Weights of a small GPT-style language model, trained from scratch on English Wikipedia.
Size: 14 layers, MLP 1024 SwiGLU, 16.8M parameters.
Training: a variant of Muon for these matrices, 786M tokens, 5993 steps.
MLP neurons of a small language model. Each row is named by its layer, matrix (gate and up: input weights) and neuron, and shows model dimensions 0-191. Each number is 128 + 24 x the weight over its row's rms, rounded and kept within 0 to 255. Numbers have three digits each. A neuron's up and down rows have the sign that makes its largest values positive.
After each neuron's rows, "fires after" lists the tokens most often just before its 100 highest values on Wikipedia text that the model never trained on. A number after a token or word is its count.

L2.gate676:115108126141115158141135160124135135103113140119095101150100152138110132122086143071114155126087120132126146090145074149149151129150159106080101117131136115184121140161146147106095091129154127100173134134105143135126063166119132118062131115124098114144133141134105088138139131162110143124116156163112113147083143161135098080120155106129129101140105144132121106098096091140143112088111128131105118119076109153159133094137139109136121096139129090137095148141112102066171137126109106167110122121147111120137128137119093116100107132144110124165096091170169147111160147163092134134
L2.up676:116084106102105163124137134164096119158121170114114130149131142144131139164100130120138174128098117135108128106110136150132145154113166161099124146110138106106106142124128155119149090125157092180158141137120077157133118151109092134142099170110076140123117123140142149169119101161161140145113167143101126177089194149162111124112144087148151086147112105155138108140143102136152140137113137133112138109075142120141146096131131097111113158125155117121140152160094150097164121129074122134139108152180118115104102143099142141079128151129133140178138128122129152155135163141118148159
fires after: "\n\n" 76

L7.gate412:099146108127079116147144124102112152113133103190126084097103118184127171111164133086073149123103121131114129134131102117097097133141129076093121122115124161146175126195128103154128109164166136080131094086151141135099106148143176123085101118151121133174140139132120136132142150127098098113121121174144134166105161104142151109139163119111134108167107123126133101112127156102169133152140122186142089133094095104111132151115129197084115123105128107108132121084161134136162131094158104149149173144125120140097108140114124157114139142148082135109128093113128125138104133135106104122
L7.up412:177103153106122089130152143136132133107173113143149118154131166169175102177132169122149184138119163148130163139102125130133156108165121116139074135121118084152154145069116121166137138146100115114107134128107104160123085134128163117123130124129172129121104137121118155162119126104136132095103131173086128129118080140131106100147136131105116102094112152113171116152107124129159138149116089138130169090132145107146100111142123128113104117102148103155088127139122175126149123123172124132171123121143106141075145106114086103104144167130095131097133135120122084111131130104116095118
fires after: "\n\n" 31, "\n" 20, "at " 6, "int" 5, "ent" 4, "| " 4

L7.gate1021:154136143120082119086118074090108125151139164177125149157136122092128158132088141150147082110080112160138100119101162122131173142116127120129139122162137110115119133074130107153110146131093162096107102132134123125118075152112079157153162107128156110087094131149125141142124097143136150155154164114150130160153138112101148130141118128171107150164172112166131092139104152092121153096118089140117108152127187123125116092155120144120132142118117077115125072102155127128119133121154096164110094144131106075137089144129119034106140156126103144136085145126155116136120087165126124113
L7.up1021:147156105138080067120066134100156098138165124113150138114109104098127122134100074109159117089138106150133120098089111144136146155151163143152173145122177115091133130097146157127117123120125133102162139121136119120088114102137075185153101124097160152126125073131109099117104116131161117121109142068170093134104109103093134118148119120107125131104090108156174099122126125133109116118123095120106167141142137123115140094136149144144117112143123074121145060108132101156117091117126081114079108142130134093127118111107113131104125129146143154149078131146127100146120136121110108097
fires after: " " 30, "0 " 5, "5 " 4, "1 " 4, "days " 4, ") " 4

L6.gate530:115138152114123125155155103120115170150148144143096111136081119110145101178170117129135111161121116130110160162161142126148163155139130114124129114137144141131120116154149127128181086117113163073122166167103106138136147151176115103131100126150181143163138137074143140149160143115132152111150158122132145093149126155107143113084103126127170137138177128110118120157135146123140135137134181141096124099103157141152135155150099139123123120174130119095128169105135128162147102128140159140101112129113143122114166147081120127081150121153098159136098113111178114171130129168154136132
L6.up530:125124113149128127161122146133113128149107146089134129162164132144117129117138101093173131124126088126124136134123137124143141140151161136107110152084131114165066144139108131115132096194191112149196138120132133084109119139103139099150110117110113113132115123111147117170119117105117140117126152098111112134092144157130127146143121143113067146085097117110109084134135117081117146144074111145115081111102146126143130127161146165103136171131111158132147088121117143091158132183080163164096109100097181117119175098123160123131169165148092124143134110111148154145141119173130104128
fires after: "\n\n" 76, "gr" 7, "==" 5

L6.gate899:124185112113184160147143142133141144110159145116115134169139105112141138158073135144138149098133095131121160116126139134099078120142149120112135100165118118115107152126130102104136159128127148106157089125155120144102114135113129137163152156135127138140164096087077096105120134140148143095137105125154106184137113096120145165095128128154122145105138120135141141117139147170078146134140162118141136159116126133132148118118104132117132147145101146135148078111104129077121131099118137119158113131140133143103112127091133092173132088079169112160166114110156100140108128096130133143
L6.up899:179139114145185115127127103113141154160138162104141100144125094120124119139126161118105152135094094132147089097073179106142158133142140106113116154151163105117128144126093113109105099092133126159145113120143098132108123103125133109134167146159101164125125125135153103137127145120190132126131105106144169160124149130114164184142080097088114137135143138150154164134107163122136142132111108101100114173101122164111144108091147166128139127134148119145119115112148132148135086138137132136142111131138121134160121155081147112183162066139108091109112117148137142106081123138148135147
fires after: "K" 25, "Su" 9, "I" 6, "ak" 6, "k" 5, "the " 4

L4.gate574:152093120147133178135124086137097141134125084124178145121089098126118106157103101132126100120157092107156124086125160146113143080135132138123158119133172127142130150104156107119185128139151116094121122137141115118144142127122090152179130119118124169128095135115160154081102119144125067122142135086153147077144158130096165128114118092151106133170132112116103153140103168070141131131103133086164142139118106140163125155074092114152107126108171098138120126117131132123112170160141175127135140144135151109185152124138112139131122128124101117134137167100136128095141143116122133114
L4.up574:121119100142131168113139128111152201102115116137087153123112133171106149133160148123130127143130179115108107141128105122143150140086080109153122088140139139077108142182128135141155141092142194140150129163132126130109136181106115120122157127115163133124157147145106150117171154164132152107180109094108055130090122138140116115132143161166122161170132134108103131157120140149140125130124132107150150099098157135167184130121119094137118129096117143124189144095144149168147132114150119116147179109112142112159143126117114091122159141136135135127120132103119110159141128132116150114
fires after: "d" 19, "F" 18, "S" 9, "L" 9, "D" 7

L7.gate814:160124125179129130166142134122093161105127153179095122151137128163119136147129111131130089115120092151148135152125118122125099074167125150090134125106147154098158127140129168125163101130139149132140120140125120135115122130129136172118099116099164106159103143149139150186113130140135075134125139114138139145157154162134105134095156158155075133137106084077124136162137094136079120128140142109114146086113125146133182152110108160115088146172155152150122102135131109129130109140141174157144151095147098157134117116146126116141117120167131083142081128117134133132107153129147096106
L7.up814:138112116163157090097107119116153146131091117193094130155170132103150085120112128112138102113144097138102125114126145139133100138118152133137170148097104163141121130125112088150098135112101140101142118094177152106158117137100133154093147177149141113160116141177110176119153087116131119082122136166118160131115091101122126121145121128153134155135102114141135087099125155155133116117150126148131122161151133155145117118127153110172159146104113156111143113140126121090138137160104191198155124131134112132151174125103125123101148087100122124131146122135108111086100126157095125123
fires after: "\n" 56, "\n\n" 18, "9" 6

L5.gate5:146113169141089123139117112063093140111114148137131096110133098127096150100190117116158139127156119125186131137103092131142151113110125141166159099114139175139138089119116141124123122119118125109088167127114136139133128086160119103102125109161155141153086083153159139132181117183117158127071152167148082120123135121116122162153124128134107134101101141122153139163169087188089173160127108087103114148140130133143105120118136134144086121127101134152134169142128116149148097109147120138129136105141115091124121138127079158132088151098140141153149161125137141145124117151184129117
L5.up5:121133126130093122128116113152090145107135136143115133135124088146149131137164122093127151129133138132179096117132110143085129159096131096180142141146143160092139134157142121162099119160114149128123129117098125117125150076160136104055143122141093144121121139120170148129114135076149181144166132163133122174162101117120126129132165112188122106140113149119146111141138134178149088171108137136157131157130111164134116077105143105131122131165090130125101153180123109138138128118115074124133131184101149128139123131104078122121182108142166125119132111147110160119185143106129112146
fires after: "Mad" 21, "d" 12, "D" 12, "Ter" 5, "P" 4, "Sp" 4

L6.gate203:127179108106147138112139129130111077136153120138164075133122153080087125131158147124148140121134114134150127104165141116086113124118139145145125126142098192126108131091112132127053081154143123123143087104141111105157123136112123114116111140115125101180160131134140129157085105119118135127145133127120100162172106148138145158140143104128106161141133064102143140079163135106114186117148144138164122133121145122179104082084097134163145165118130155160094131123156147139074154105108161172129086124113122124140101125132121117117102140111132138131084129141114129132125149141082156128
L6.up203:108156102097106174158135117147121125131178168121120120121134105147147142089117105137087157113103119119139097139101162160141120152142175143128151154113116108135142141102147141109065125108095104123094107094140171155140133142136063145162078140126060122161145132132121100097175166138116139140131110137128110112130128101125126143149150105120164096138138088130148151135112146155170093089114136096153099153161107122132089111137069084114090133131107075133137132149124130138116100125130143097148140104098117124116145093111129102121128103112092121117112130098113124167115116110150116083
fires after: "," 25, "Y" 14, "L" 9, "s" 6, "us" 5, "on" 4

L2.gate318:139120138082124127121104131152105128095143147102119142159174126138085117123110182102125104159157126139167163091123125133154157111168133185100125118126130112134114143103124141168121135124098141116124115146151118158155090153110089095139084140110158161116119088119134140161110095119132122123087143119150144112093123121104106137114152155097153163159122138119130113114106128131108162090135114134083101122056159155136143100151103123149132119108137178164131123166121123103196141131151104146126138103143052167106107114126100122127155143103139145136119137134127104133147148159124151163
L2.up318:138110143099137129109094124126155139100133115134139174104137127175124128145142118115128093147104106117100146088103157094090094145156174122126156161151157137111121094127151090121137128139117140116105127121131179119141103143187107106118108135134149103137137150119099137112146098111135108105120110156174125110100133113157186164136108128172099121121161128116128131172143085141135126115160144111116084103134141134119118128125120101107111105080126141136125130130176114104073114150127122065137175084161120150098138087138132157120143133122135158101148139137142132146153149158103094155
fires after: "'" 40, "ers" 12, "to " 4, "and " 4, "’" 4

L10.gate637:110135111148182112125134125152133147155110131108113114113161118149161183156068141107106103101149096108120183142090144147109109126150100103140116113153153128126089153107070136130093093102132151069149092108125088124139127114134090124110114068165117115138075157080106115100163122113135102126107159175145131084126102133103118145105153130121166108126147133103132118119131146118117130121168100089142113089127088152118118098124133134121170157139128123168135120161118110115118146109152177133119120145154140131121182158137160093164098107141103099120078131132105145155085108110142092068
L10.up637:147076136164119133164153156128096172139139111109153115178144115113126093114140200126144158117150110122155110106169112119107109120128093110129122133146132139105139127119110114075100120134135149145162157097106139142144152136125122131147135140146098120093096078153118164105124125089147106113102144117118110109107109155149087141141128173100148110129171150131114067107154098104140200115130121151160166131140133143117095154149131108152169081105116137130091142157143146116125141090086127134114159087118133125137133138151110119104114113124198118138127098150165149101103087168106122126
fires after: "the " 20, "|" 13, "a " 7, "str" 4, "s " 4, "n" 4

L4.gate329:142152135124131130146094122078135154124112161090109114167126126080080107128145122119145127151085121117115118163093127161131065093157104133145133121110153138120125134149169150141117105083106161099126110166096113154096151135194108105133103111122152144157142116115111134115141129161084129118112119119110134100161125102172158141114152143112134119165144148111157146148117065122115138128132100118093153121112129146183118120143156127172130141106111089129082139154135158129149147114167141145125087119123115132130130071118131172143172081138111113139120157120136125125152142157150155097
L4.up329:098108134138140095150113092110123121110146115145131108120155132114099099143128161132134130161091100085078095140093134100147101143112094100118108095092160167120138143114129147147090106159141148108149082153095131113127142130142164129149153124161126129118142081097183129146098102119110119131103135123112153136122204155127129116152132138125130086085159119146133148118080117141134138121140109115141141136102123175126104143148166097092136176122123120156107098106124167139153139079122136124112088128115093149135148109085175129109114084133074117124138111116113133107167132172144107094
fires after: "\" " 28, "\n" 18, " " 11, ") " 9

L5.gate651:063129080116129149180174135121148120136117136093147121114136099123190165116114156143145127139127119127129136132110104146124132135075101112133145121127113101068123128116127112133166115054162096116141132153107110108116134135106107141178131118165140127160139145108146139114108089155075093094151107131137151103144111122164162152127108095122114132156140128113191137146177137120121100119146114125164164128104086129096121105108171101110164138106158118119142123137086144096137169105142108131159136109112111150122109109172070133125129129151112132135164143112115146125131143120161166126
L5.up651:144154113136141109134186131144119130153117123133143088102140163136125143135164140113109168147115144115106105142103104097121115110091146154125113113099093112098131117155183149098116147101172088098152128107127120142126162137126095143120144176117128119076106175119151127102162105091099114137180096158103128125117134127110133173108130160100153143123126126133149129155151101087121129122124133087159105150135100131097118109149157149129129163145121130129092093114117141078131155132118182101077103129123135143172172137167112107118130153145106110111152113118117126104150111148136178150
fires after: " " 20, "0 " 17, "% " 8, ") " 8, "— " 4, "5 " 4

L7.gate72:173166124087121125160110117117092121116109104121123126132116119165135130116106144143124145121135139133110101087161125165132111111146114150104136122154078155123141149169126140117160103139117118119149149131162114108119070140120096141116151190147162118128155087128146173129129144117122118124143113106146105105155103086106152071123197135160112084105073156141091094118103106091124115184085112148188131127130129151133137132159196167137117170140138071144153131116082107140103124102130122122169105140144138133137105108078135113102173105139179174142146084168144135135108128097116122125
L7.up72:138104147093124150108156153076075099142142096098112100085127175144122166105128133175168124123107137134128088092134157131155110097118119106122151157123110145107150065175151176108142145138119140079133138125120154116147089146132135140126094144101158128125108109122116168121153136112125115105140148145117102141096111088112143135118140122140156067076171133142107109150092094092134122155116151121131107097149142135119108164162152156113076135155116137143139127149112186133062127090117115156160109136099125159124105130120126114126109122107171171108128144108120128171162109135135126082
fires after: "N" 36, "M" 6, "C" 6, "Mon" 4, "il" 4, "Mil" 4

L5.gate864:147151133110151148170150120110126170157139119159111130109117178127087189090147081138112141137129146141076127113174068142113152175137098116133137114147133136093078152126119111133091090155162154114114120127150124145070144087101123108127123100118158134160131126116134118149127138156118129076147137147109125143139120102070167106135072120113123142102143096155137130139153173161103162137134122101186125111075138099133104168164136173112139097096152146117148134134122101149111131158142079110183110114122142125118160123157129182119150130095117124153095119094131102097118097122158146106
L5.up864:179128127140134114091147144105143166118137103118116164135113107115154167093128091136125102153163089162096126114135177123132137131140111102141079097144095121132155159129127152122143083139115131162114118143132125160092124068136120119152102142106143146077117131149172118097129105103135109175143144166107148106173137133076180133107130101131106130118139090079125094139135110110113121096126123151114141127099099116100154140081109128109088139119121190152135125103117118113127112147129118085171156101132114096135143157144133133108140119128136093110123160135110139115077145149132130120
fires after: "c" 16, "ent" 10, "h" 9, "ook" 6, "med" 5, "Care" 5

L5.gate894:139095123121088166135120156123118162156138108113139144118177103102094155155183158110164071118140100138158140095114134138084106188156139161106124165130135107115093127130100078093114110147102123111119123150146173141146097110129142142119125154091177104137140141115143125118142124125139123066113134105157141107087134052142156097102126164150160137166112089103133157132143097128105143135149150127133120152120155124112134109111126183122153110127133127138155159153151139101135138088138163160118139132145135121127086139107141152144102113124118164120143136135122126109119145150108108121
L5.up894:121152144095107118175110089167101149159136128118137164123194120138155094098141105172132093132141099139103161128125109143118137133130131119101116163123140129147094144110090117121164128150118098142119122115151126119114106142112093134109072119090102097123176120131174134131152166138157135139116143100145104142136115107109085086138093115124130157138112118055133144142093120135138143128119092113140097127118160168129128132137108118112173123106119120116166140127121078097127115144167119156102148128112145136087113108131126142108152166088107116146156064076096111110145138112115119116
fires after: "'" 44, "of " 8, "ers" 6, "The" 5

L10.gate335:149165113126106166123125080108128136139140171145148174085114093167155107148144137133085129101147069121087106089179158129167166113134146125120124129114076162120107091110145107163109144126157119112120152099134177138131099092153120081118123106148105080110127096135122124114123115129135147120100133162112151138130108105100102146160155141096172121145105090074127143167134119126070134121164135100147136129141154110123155142130082177126131124121125096144134112112127109122169129123170139154152129112155113103116155116154142153119103151114122116173165129182102149157143147139142134123
L10.up335:155144132128136140145113128096134125162092114139086129142154140098169126161143140097151119129145149121124165150108148168119120140148182121137161104106157112113139155122083112104139142122087137120171145146075142101136102119108119096106122156117156061129099149186141131116179142162117141131138128117140152123130117119121118110147146147120135149146131112092142108147103096100143110131147155071138132139157163136103163145138098110124133163085110188158095119124150152130121095127155097131135125131130147133118122097124132058131141126109149117099093165151125149119069138116113090126
fires after: "| " 26, "," 8, "; " 7, "(" 6, "." 5

L2.gate667:113158174117143123138135095112135155129103151102130103122132108085092125102087168130106138159106097128131121150143137115135105160165110167155159120096158151110109145153172112098116124108142100165131089181098114160160149125104149140191141084164164143142101098140145117153141082112102132099145132139109129144186124144117139109076121123141141114149124125076134135186123110101163141144077117126124071090153155130113124058116144147167146115074104104160130143098109128150140145127144138089136081159147144153147161132145148131119085117129147131160109149145132127129112119174113115128
L2.up667:098091117123088108172135106116119112134082164106157109146143122136128099154121105148124135149116144139120092121135128091137109114156130158167112123142118161136111170095139114136089107140133130139154087123135127115164142127102124131181127070165152109154114106126130103139183116119113140134109134120141103131150125203112121115090132115146127131153135108116114125108131127123130116164118057143090149125160141130105180067110163091147117133113103092140112154130108095130131068133144142145153104135148147114166193134114098107166105090106088152158130154110101146114105129185101116130
fires after: "\" " 41, ") " 7, "it " 5, "k " 5, "ay" 5, "i " 4

L6.gate404:145104137168135112164135161080139138123135108164116098059161103129152160111137156146177120085177145169130150133083100114159127154158141160145135139084101136126117125118187105137111134153138138108099160174083119143141152116155118143132151104141119081175165137134148091136112134096105143119149151144143095139121093108126123122150104153123095104146140155112152139143138075120135135115159141167150120101159134092146140085145090123096104143102163124107139133146129107135094095126131136147087157122134125124121121139141146164141150140151119137154197170100135118148084098112167110109
L6.up404:149152178162127135126132117140122134114153168111124155123081095129140121100127093148156154149156105175113101101104129139102137117132118144132136075133149125117102128127127108127105114082090140136102087124124132128115165172137073124127119120104124117121095156180114167102132175144149162147120124158164147171152153108145155147102105081074125108160096104118119124140134138140163100164137125137113158169119084154106155110126138139124171124163098146137126142104157109155155130149114134164166077094125098170119146119066153141143113103162103084159139115109131150067131117110143147113
fires after: "D" 43, "d" 17, "R" 14, "f" 6

L2.gate1014:107173098170113149096145112128126140155143137122112116126134135144158178122117101113131095152143150117175151114107121089144119103148165106100151139106151173097153128112119143130094143120114110103183109154079113110115170157141103101143105151108102145138153149155110110167109130127138107111163125154145128144127123164109117158101142121160112130098135107138124128124138124112120128128141073125064139086109053160121148136126099124143122100145149109095136124108157081102163162083099093137136129145108108098119166150141128152105160085150119152149110127139117122107141173121096127131
L2.up1014:099107104140143125116079125123134141149138092104138135129128090108082111112167135134166125106143140157145141087146103089119147124165122151120143141119148165098152127122130128097099138127138149132142096120122161127133144142096121133141107138099140156165104116107119142137107115139143142175137093170119083142096163147129131124129101101126102093147106143124085144135092161135095105117083092109082119096135094131152154094107125116118143109108140121122120145134109102074157118074093102148135145142134117146168162099134112127093156146110119136143095125152124093123147129110125160109
fires after: "\n\n" 71, "\n" 11, "Sh" 6

L4.gate270:180128131100140100103126122105134147136154146147133141156100148148167110170141169147113134154089138081127113147142171146137137141127096090133150102144155146121154154158124139115091140163139103152136116092122097122111120133135143112130112144150181108149132124164108126152163157115133112115103116136107105112153123125153102116114216120142153111094108121118155091097169109110126111200128129107100113172150147152157134124147175152140164098098144116156150147157086134104109150142104147132146137138166134133096101110134126145106091105148131141066106137136136143129147130130081133112
L4.up270:093157138119138156130166088109094089119155141139120127126120148084080095128117134161106109184136126084152082089178117133141118143129148151126147101091139164136128135184101158094114109126096123125122120122145125113114150164125104119137104148092167130104155125104117128092130161126112117121120117125118083137155151117158138139113109097110159167106079132132102145113097118146092118142111171071086094156144143079129102133103172126153168150136130142132155127140128128134144102151152160128106096143179158141126085097137089121106097156110102160108133087100136109117146108173102157117
fires after: "N" 22, "M" 11, "Con" 7, "K" 5, "O" 5

L7.gate31:105108106142150135159105139169133164136178182096146095133126151101173141112152127096126123127107157164163153144122117160126132081153136132111120121139120139140122154127081141113100152121136149133096150161117122150137124135081125128110093096157128104133127145172112125099076153135103124118164133131146094123098152101093109114112175127094133135151080091116122148149090143124133113125096131144134120109141154127145137134133113147144151098122155124138175145163135071117128120143102127101136201129131156164121123133131158151133124122121146146158147146099142116074162134101179115108
L7.up31:152097171107151103135138138139086106135139136110121159145097120156079123130153182152149126125133144111130115132154129103092070143161137113113142110117188151085121112089148131096121107130157165158130126140168097154114114093121139144162132134163124116153119137115127102136110147114094159127117140151145128099134147122114107136087170145123121129109127118144179102160114125102097129165105100163185143167167122146150083127101111128102148090123078151099124167171097119136149139151132112117159177085140085164111110125094126136090130170075084166146082104168137110154147119160146153119
fires after: "the " 20, " " 10, "an " 10, "200" 6, "s " 4

L10.gate1007:108147128087123141112127147111155082156153151157113102132134128115127092137129109136109111124171120126136151082120143137126178148127150090143165108200103166126085120108146126132117142109108129147153126149100113142121120107115122145104122110105124144156143124162129132174135114126151147114157146124101118143147129153142102106127164141102119126099122129112092093180128188146127094165127154132152139159121139090124131169133108135161093084117130123135156130100146117112141159117150158128140134154159108110131109130159144121130114116115121119088116165101149102141109170140156174080
L10.up1007:146185130085136121173109121154147109153177146111146114139116098156139178122103129128085109147094152135149127102117119111106123143178137098135112122112109128118121134136139162155133117117096096110154113108126173160157177108107124147164098123112075111125103146124114130145146136175103116132136127081128109125125079166120107078130152137134116116115132099158126098164113099139116108157162140116133158142178106095166129138097146117108145124081099151132099120101155140119152088127124158146170145146117070160157126111171136107141144140159132104122139137116135113136065132103134158116
fires after: "," 43, "-" 6, " " 5

L4.gate214:125138154122127145139124107111133121114129125107161073177133130119122144138109111112086114074147092125091103118171112098122129133118116084120146102088174107144164123129147146162152146099129121141177149149117132093085098160114152140110157121133113138129119146162152116144155153122145138121133123117122122122130122146101128113160082189136091135133163114099095130087136148099089119108096131135114106144161096105122192116125092123099164114109150109125103164140082089115097107106120140130153135082111084104145118132135160156134170104104092102121135140073137125108108131139122111132
L4.up214:093153104083122086116102159146092148108106185160084103138141132078166171137128072145143094185161114117128107119123115085120130120169136115173164144111141145117168136152154144175115149111116127122132157108109132086152113132126162111157140134150107110158103148157151175126142122153120115110117113126160133192134129105161113119120112159098110103079106140156112090097148129147105129108154155116122125142102131115109112137138108083135163125122137143126169160139090153140134135067128125133102133108114066133126136130147119092134143125126113161127153136105083107121107130111133086161
fires after: "\n" 35, "H" 10, "h" 8, "- " 5, "3" 4

L10.gate81:124136157102108162130116145106132137125127140119112130152190159129135153109129087129136135144110120136125112102149139107135149112140120115131133138089134110115127159137152097101118089068135155123124090092117114122119095097133134122153104092113161162098128109113109113086110134152122145127086149134087132130133142124120106109124126125100143101164154137123065132105164164197139139174073135127091146145129105098142115134145137149096127131162145145146078160164128100127125112102218121131124106100145151111118104132150124098115127137137174120154097097085177105148092141153133084117
L10.up81:134133147157105089173110103125132145128118108126114094133174125140121181136120133134128147155160150116183141132125110148108152145110128119103131133121145107159111148120084142152107143104122125099177110137093159100127164102134107089134088123142172152156147092160097110154130119069091106128109081124110124131112114120176140112072155118130161100106142123112108133117128113096128153147116142141112121100140136112108101127119142156077151124072144131157114147118153111156140184117142157147139142137111158113158103135149122100156145140131132092146151115144163141082082131126106119139
fires after: "on " 26, "the " 11, "to " 11, "l" 5, "at " 4

L5.gate950:170131113152157165121107134145101160099134131131076088131147171140112152151128153162131137137107154124121171102103112131107096121107137094149121097094086123123154117146172096111135157120117121132123133133153106126107165109124125169150130135125146145139106086130146115069142108104066097116121149119086083136138091143147143145131144124117120125117136145074172138173130142129124104099110124115137068138127172120135167126126148148116161139136145145132144143152109156111139169141104155135096125166160108107171091148141136078124111139106126136163124117130118143119118106105165126110
L5.up950:121116173137138107153152141158148123121148123126106113113096123120161105107147134170109129116134127089101135103198126145125135147133118141130137126094121157101134182131098074171189125103141100134139090138151106137138102089134122118120094113143152134126135110170136139162085156174125150166173095149136147110108120115150136097134145130097157122112160128128116127139154113087113130131163138158158142179109178081135153143127146173081094116123150102148118120148123118106153126116168114145111115101165130109175121141118102174091137140122085174163147114193133103174157126151116140118
fires after: "0 " 36, " " 10, "Total " 7, "4 " 4, "1 " 4

L5.gate77:106110102074171156074124096094129151142134144131092103105151103104128104165102175144112110115137135069079152147119104129137113069110160126145089138120149116135172103124110202136162156100137163146133156124125099136091116127177153124138099076124161155146153108150090123116113137145122158129141130133090102163131117115137133156163071180116064116113115128136100130141152114111142119113161078113111152145135139167151152164167137099146130146131143153151105139157079146138136127118125155158130105140129137117170120139161134144115130125120111129087110133075121137069125128115096120112
L5.up77:099131143134127070114095165138124166139117130086122139137114088140106160131132115185148136143136124112106138158112113115105123125185050097122120096147170107114164097127092127116126122127090123124114132146117162110122121118169173119121152110126171124181113096133124120142161127118104104134093131121162169093103095084116144110154141174147109130108141156123097111143113140156129105131143151137146118161175135173127143151153122160138133179098113162128141110146137140156139130149139136145163100111127155134115108124086127136161147107110108139093141080125145127110113123150107094128
fires after: ") " 15, "\n" 14, "|" 13, "\n\n" 6, "N" 6, "Ver" 6

L3.gate215:146101157116098094116141162130115130172166146129126113099161166124164136088133140151149146060110114146128173102110166135095132142135122131157096126161148142102129174131112108127106111129120133116149155128132107137150151095122163089121153098149137123120143123111109134140105128162114138136135109115097151137133148141128110141144095107129151149147143109104163161092186174083090137116121102093131135120137145101118131081066134098142095133123079126156155119168132092111127121119150120138075109079160140128137124144107144142121109109135125113103138109117134134079119133086143123131
L3.up215:123098068156093103101160141118160112140107148124144153141139095113096097107108153163182116095116103131110134085131163151117139145150125114121098110196148123101108136123143151132134098102150133135133151130111112159125148161137149146141141151130111102065135160087100133104089148147101114101139114124143120149127107112128133128147079127117074136125129157084114151150139135107140165096129126070137121125130101117128171124076118103186120106136134143119142094159145099141158120133084121131125113119127099096135123155098120121177117108130096113142132070117126129109133163148145127080
fires after: "the " 42, "a " 7, "The " 5, "k" 4

L4.gate156:162100120130115132122153073113141120104134083132100107127118109101154149131117151157126097076151114131110107135064113160068122144110127117132145102126098119149135130113113152108162145155131100091127148113106115119136149111177119153118107145126142089120130139123131133148144123154107124163104097108129092128108182118103140145136131125155097129124093147135129105110100085103119174149150188122127095158127151162119168123101132134135084126112115112156108169145104085116136162118150106147139104138130146123137106132126098135139111122139095103172125102162111149126144093142155111096
L4.up156:167103121133167123160117138103122167164151140103139124146128112138144092137166130143137113113101145090139133087130146138136128100181084163167174058136124129123094142171116144143094149147131172129127115157175121124122157144108114115178135119136110131156139161137146146096133111122134122102118144138136135164121101125117111181142107126139086145143128141116090127162132111092120159136158166143110070124125148110151105151122130119126165098118141103141102157086111131158155123129162138112110144107151157094090120139117127114130136147148098094091109117103133185095119121110107122124
fires after: "D" 12, "S" 12, "Z" 10, "d" 9, "Sp" 6, "Qu" 6

L2.gate303:116123141167132135155133128126150172107138128155112144190157144093161164167146108157138151079110125157133130158112090135111148110157129140111153096108175155119116110133113104139105102146129118148145111087145136139119129157096149148127104104100162183100120131188094139143111101117167142145113107159132170177088118122132128052124108163121093104155131120086113131110135125127140121128162107137126137142058132137125147110156115095115140134105121128134144131124129120117141133137117185123110079106107123137129148107101120094114113138114093083120166114103109141148144065131105103102
L2.up303:122091123121141137147116158113181151106155119149111128122132087122160128133152149149167120102115129164094162162112142142108109147124164156143118128168173140145114121119108109149121115128153159165109112127104125147094134132128117122124150133149148120126105110146096161183145138116104145154083146126099166119124123120153131102127120159086161112093164123121110150107139110116138148150184162140190131170121113124129141112141154110114167153132105129121101110141093104133160106117125190132131074138099118134115152134135051092134114131110140108131130139137096180130119147123154102101
fires after: "| " 38, "head " 7, "\n" 7, "d" 4

L5.gate722:156118102128130146139101131146108161128141113162107136163142114154155103138159072155146104101125112100121134133135195113128164165153155143137176143149122113136111122130166138107104123126122152133138086124147133091123112099167153119141121074092115117106162072124136162119109145089121128125160153132127114154134137064167180145174114108097112113107146137127150121060116155108147155142161112120169125140123168160167104162102141110133202146124156105094090112117097124118115124107147130160126133163116122142124111077159140112098082124117109143122117120100165121112096110115154109117
L5.up722:119099116132135095114131124110166118117180114119100098112136130124157124134106119131136149128142141116108121104131136137158140139100164113177142136063128160110098100147130165122116094090121135108114134145116145163135126159141107168128096100167129063147104147116110107115130098134105110124107120071170162125096134142157114156142126154090113113136116105117087106148129166138144138113106159106099101084163135159137111178183065142070113065145149121129127109124153123112122142107150076128133085118164135126125143152110118099072116141141149131141105148110116113116134110119129115105
fires after: "." 26, " " 20, "0 " 5

L3.gate648:084152121154130135148091116104065147150122162107113099130145141148152132154080117121100122132135171093123125092139137134098126177075108131098100104146128132104146118137154092143156104099172077139091123143094119132121147108119120107142136126144142140093113121146137171133111093184053087121108107123094160170110167115174099164164114116108096141116154126154163084170162123101126095139129130080151137138131116139152102116124166136144154119132090165153123116128122153085161085101160108082130163153136125136140099114109127139109120145095157144163171154115118117079122133100129172134
L3.up648:150155151155101121163176126162165110151106100102128163124137109147100135106167137136148156166148116196112160082155122145106120143147104116111124138151153142144156138104131116104161118133134114103141079116133146124089138178154153075154116112092138117141135134123108161099151138115116135121155109157149130114139111120135140114114117131153130114093125103096161116150105064154144125170172102115145171174159134077127134112119158141097135158126140141111112199165107101126141122140149127129142099111098144139165142105131162122179117136137144122144124125149099104120113154110130107104
fires after: "0 " 48, "1 " 11, "2 " 8, "4 " 7, "— " 5